python train.py --num_hidden_layers=18 --hidden_size=224 --num_attention_heads=3 --num_key_value_heads=1 --head_dim=64 --intermediate_size=896 --vocab_size=8192 --hidden_act="gelu" --norm="layernorm" --norm_place="pre" --norm_eps=1e-05 --positions="rope" --rope_theta=10000.0 --rope_fraction=1.0 --qk_norm=false --attn_scale=0.125 --bias="none" --tie_word_embeddings=true --parallel_block=true --init="normal" --init_std_qkv=0.0427 --init_std_o=0.0462 --init_std_up=0.0427 --init_std_down=0.0214 --optimizer="muon_variant" --learning_rate=0.00736 --lr_mult_o=4.0 --beta1=0.95 --lr_head=0.00613 --warmup_steps=200 --schedule="wsd" --decay_fraction=1.0 --decay_shape="sqrt" --final_lr_fraction=0.0 --batch_tokens=32768 --max_seq_len=1024 --doc_mask=true --train_tokens=198700000 --max_steps=6064 --dataset="wikipedia_en"
MLP neurons of a small language model. Each row is named by its layer, matrix (up: input weights) and neuron, and shows model dimensions 16-207. Each number is 500 + 40 x the weight over its row's rms, rounded and kept within 0 to 999. Numbers have three digits each.
After each neuron's rows, "fires in" lists the words (lower case) most often at its 100 highest values on Wikipedia text that the model never trained on. A number after a token or word is its count.

L3.up676:538524490468470545501570547450415526462500465479463515486446469474489556463519495533494479497514517556486507442501447475513501518484541508520508510507464477468477501431518537502530578459519490572504535534504454553458522533489483439470424477513485442500526511552511581467564479556487450446519558558613467502529508534514488478548536498502519570515496501583474538504525487448579442554544406446503536592609491482554477509469448526455512513512513510429529525560417493535576527508437513491456455537523478487464494459471505480532440519505453420506524495564511459525524499462471514477
fires in: "of" 23, "the" 18, "from" 15, "into" 15, "atatürk" 6

L6.up394:421547467552509477510469574468446487550493514513460445525534464478452523544499394539470459539465478463496487473506439557528452533470521573545509446493508528464549538487536547537406514484469527529504516465479470560491503439465498532532528568545469475518453567431474572491481538511519506497502496499554516498426525508531536507467492483568527454510501490469475551495532518564402469466437572512557425512442491513572589422508516547556535494487483484495527540533498517506454557489495553424504425468547524568551501462493483544582550476579509477467464512471561442466522458446529481514
fires in: "of" 36, "s" 12, "on" 4

L2.up163:487492525518507426446392469470504525510492418525462511538527487511527533498546491515496565597543474466522476513510534474451550539471458524529527558531509538515441501516538534463420560471489504448464477490478454542571425547557508476561507549521501499540457484434470442485519480517439565570453477452578533571506512518484531545509548517437479409491570509595458468483493455433544490474511541500496476480465498535517510415484520567509487529476522536585456481497536496482507522489486460458520558459503502458460528535566517539433467449436474522529559537565476559523482500495466591485
fires in: "after" 38, "based" 25, "located" 12, "of" 6, "situated" 4

L2.up17:470521443466464510522511504499554557444466458531423501502477523525536593519487536513444505495499479590569453565525484464545399484426519525485463413515512514456485592426520565575454464562431470510446520479433476506588475492546465508553462561570512477481470554489563517468496519525507495492515462504563548465531483511479545519482515520523482493448515490540539599524466446466420465518507495472427477552476526509528461524512499482511518493478491481494543439497526557528509539484519485495559504486503556515582560447459552515575454541543476507482467494501458545493440495459521475522
fires in: "of" 18, "events" 12, "round" 10, "group" 8, "league" 5

L14.up478:435535484531514529528508546515471541545473467528488511486529515538430533441530476479540538528545535487559521529557479447416472429452496509480593451531520537543490455537475555504540471475493486432568537501477473462453579479541491475531464526500451596450523573560497555461523367466480463482481496529469541460597518497478467540591516537504531438511408577484464545562466547531489461513466522534514477525431515518489513473435553554508417461491425544503561494463530512527540493506494516511552457460465502518454491479456491488508453457524455506498461486509489547533481552551474474529
fires in: "to" 59, "each" 4, "which" 4, "of" 4

L3.up787:483496481532521433456456508455535463504472480484456468511482486469538488564525457500515512547513530565493465425539470533527471477440514534536557435609499506479471501479503530549572536526481501475421477542521463564517549527454489456522476482528427541507618466531394444452503442471491499456575500425544600479530464490446455520555481461516554568490493570511505542563553569442502500440559543506497483476412501498504495422547437536538477475535496536547466412468546485487504520498453485545523509437499483500546540474568458515483479489480550480515482530534509476490539540518503556423
fires in: "of" 56

L11.up257:475527485520514552532446557488545518484518404500493489594491531548501514490588391439496511572500588494521468500468475541500542495469469552486511492528443548525493546452433557552505480479490536487500499503479467469415512467503563491507541460539515472529507487588434475467456513521461475459487498433562481488556517506534472525516473437438506515533490500520426543513515490485520519421470523461522491488498460463569492423485577562480450529456479480500502516495445493478389502447553609506530470469552511511531448505508523564461486454526509487463451521511518471567486450504560525541
fires in: "on" 60, "of" 5

L2.up70:462529406537531499493496504490555486500530452451413471500475511440501524533494545531525565530531521463504487522517501561508479479475482460499495464465513541527526508465471533496468485500475463420505467526499485455546519523376532454456568526480455524486513471487428475536502458444462436493487574443560511505488459500470466497445555527473483600496450555542516440581601546550544528515552527521498531464444569497512495465584550522487508527408513430502488492493522515540515468535491485471542484470475518481448449575573515571503533492563556459474411489520493514515543474438523474478
fires in: "of" 95

L6.up784:473553511519488520571487450513508559527486452601482518458457531475469455505497536537483457523543521481517485468574498525467490428524576513452490529492553555562510513541467434540616448468496494535520558446511509494480517432489492522495457451453504440426461520540473484498534552520500448433499503475512537389472492486477483515393518537480510484492376553568483502512495497520551477496497415473519514537504437478485413489551494487493503463451524506495522417509538461492467500473513578454480581471597545482459516515438515535568529538528516494533496496472542543560490467511476553498
fires in: "of" 43, "to" 9, "and" 9, "entering" 7, "s" 5

L6.up505:479508476498466457483484433478487493486474573520464500512522467471500506471476559574546461500476540447540508520496509483483515515541506518445554500512443580542510515442513596504491476483487467416560504420419474436529493447519572484515498531498548530531445553517545562530577490492462505517444499515528495505420475469555480517450419564474420462496395501556490533543520513496464518507504477475490504492435563524536476550516525542508450518502587537488549495456543537513387560548449554449524405503551509473460516499467501474490472559492477437528468469559504455499541420511436506509
fires in: "in" 37, "to" 16, "of" 10

L2.up487:433502521521509475468433557473529452478458478486469446537482450536539565512554431413537515483551573547553469447493480513470518491470511518526550431484542475573501545499458492505477473519457507499486497483506493486535485511492493523525504528529485465501536580480517549503425464424528533519447470506520531471469436487524418472448567492540423432577447474486525467452501571436493477410465511526540491559463486521536518540552521474579503422455476450430550501487512568527472499443595488471458502457465487530555496532494598534524556529540550517436494448495426514494564436476498534519
fires in: "had" 37, "of" 21, "all" 8, "any" 7, "those" 4

L4.up334:521507514486462441502475496487485496441452432598497551556496520495461542511522404503493478580445502512532494525538422526602516512535509527499544464471538488456536568444474508533489440527491510568486525506439475503429510465468500437445459500549560429525528528523493513541510460513481498560428518493519481451466530527485488530452477520500574517408448448510437457449471475545470467519531591537526522528491460553518543556516522553456503576468491470541532509580491556492564508476518556505476472515507642465497478534517491502451503465507521414460544499477522542505514434490425517508
fires in: "on" 41, "through" 18, "the" 17, "to" 11, "born" 8

L4.up822:493490496597485456531552434465549432452472485503449458540522483481504534534512519556492517476461449465487479447504412475476463563502548468441520483481494529474456543529519539453520405552537514491460457397514541479508506514435543496458584505453493538457507543535517531511557504501511516484367500464500493442489529425454511540550492516496505483509502549579473482494534505529482546504566428523523474499427497437439494484479480561448513502433527507495636485543535534524492525537508554546524592525532483522536532514524452524466533531440529498487520504480479538519467486555529479494
fires in: "to" 53, "and" 10, "in" 8, "africell" 4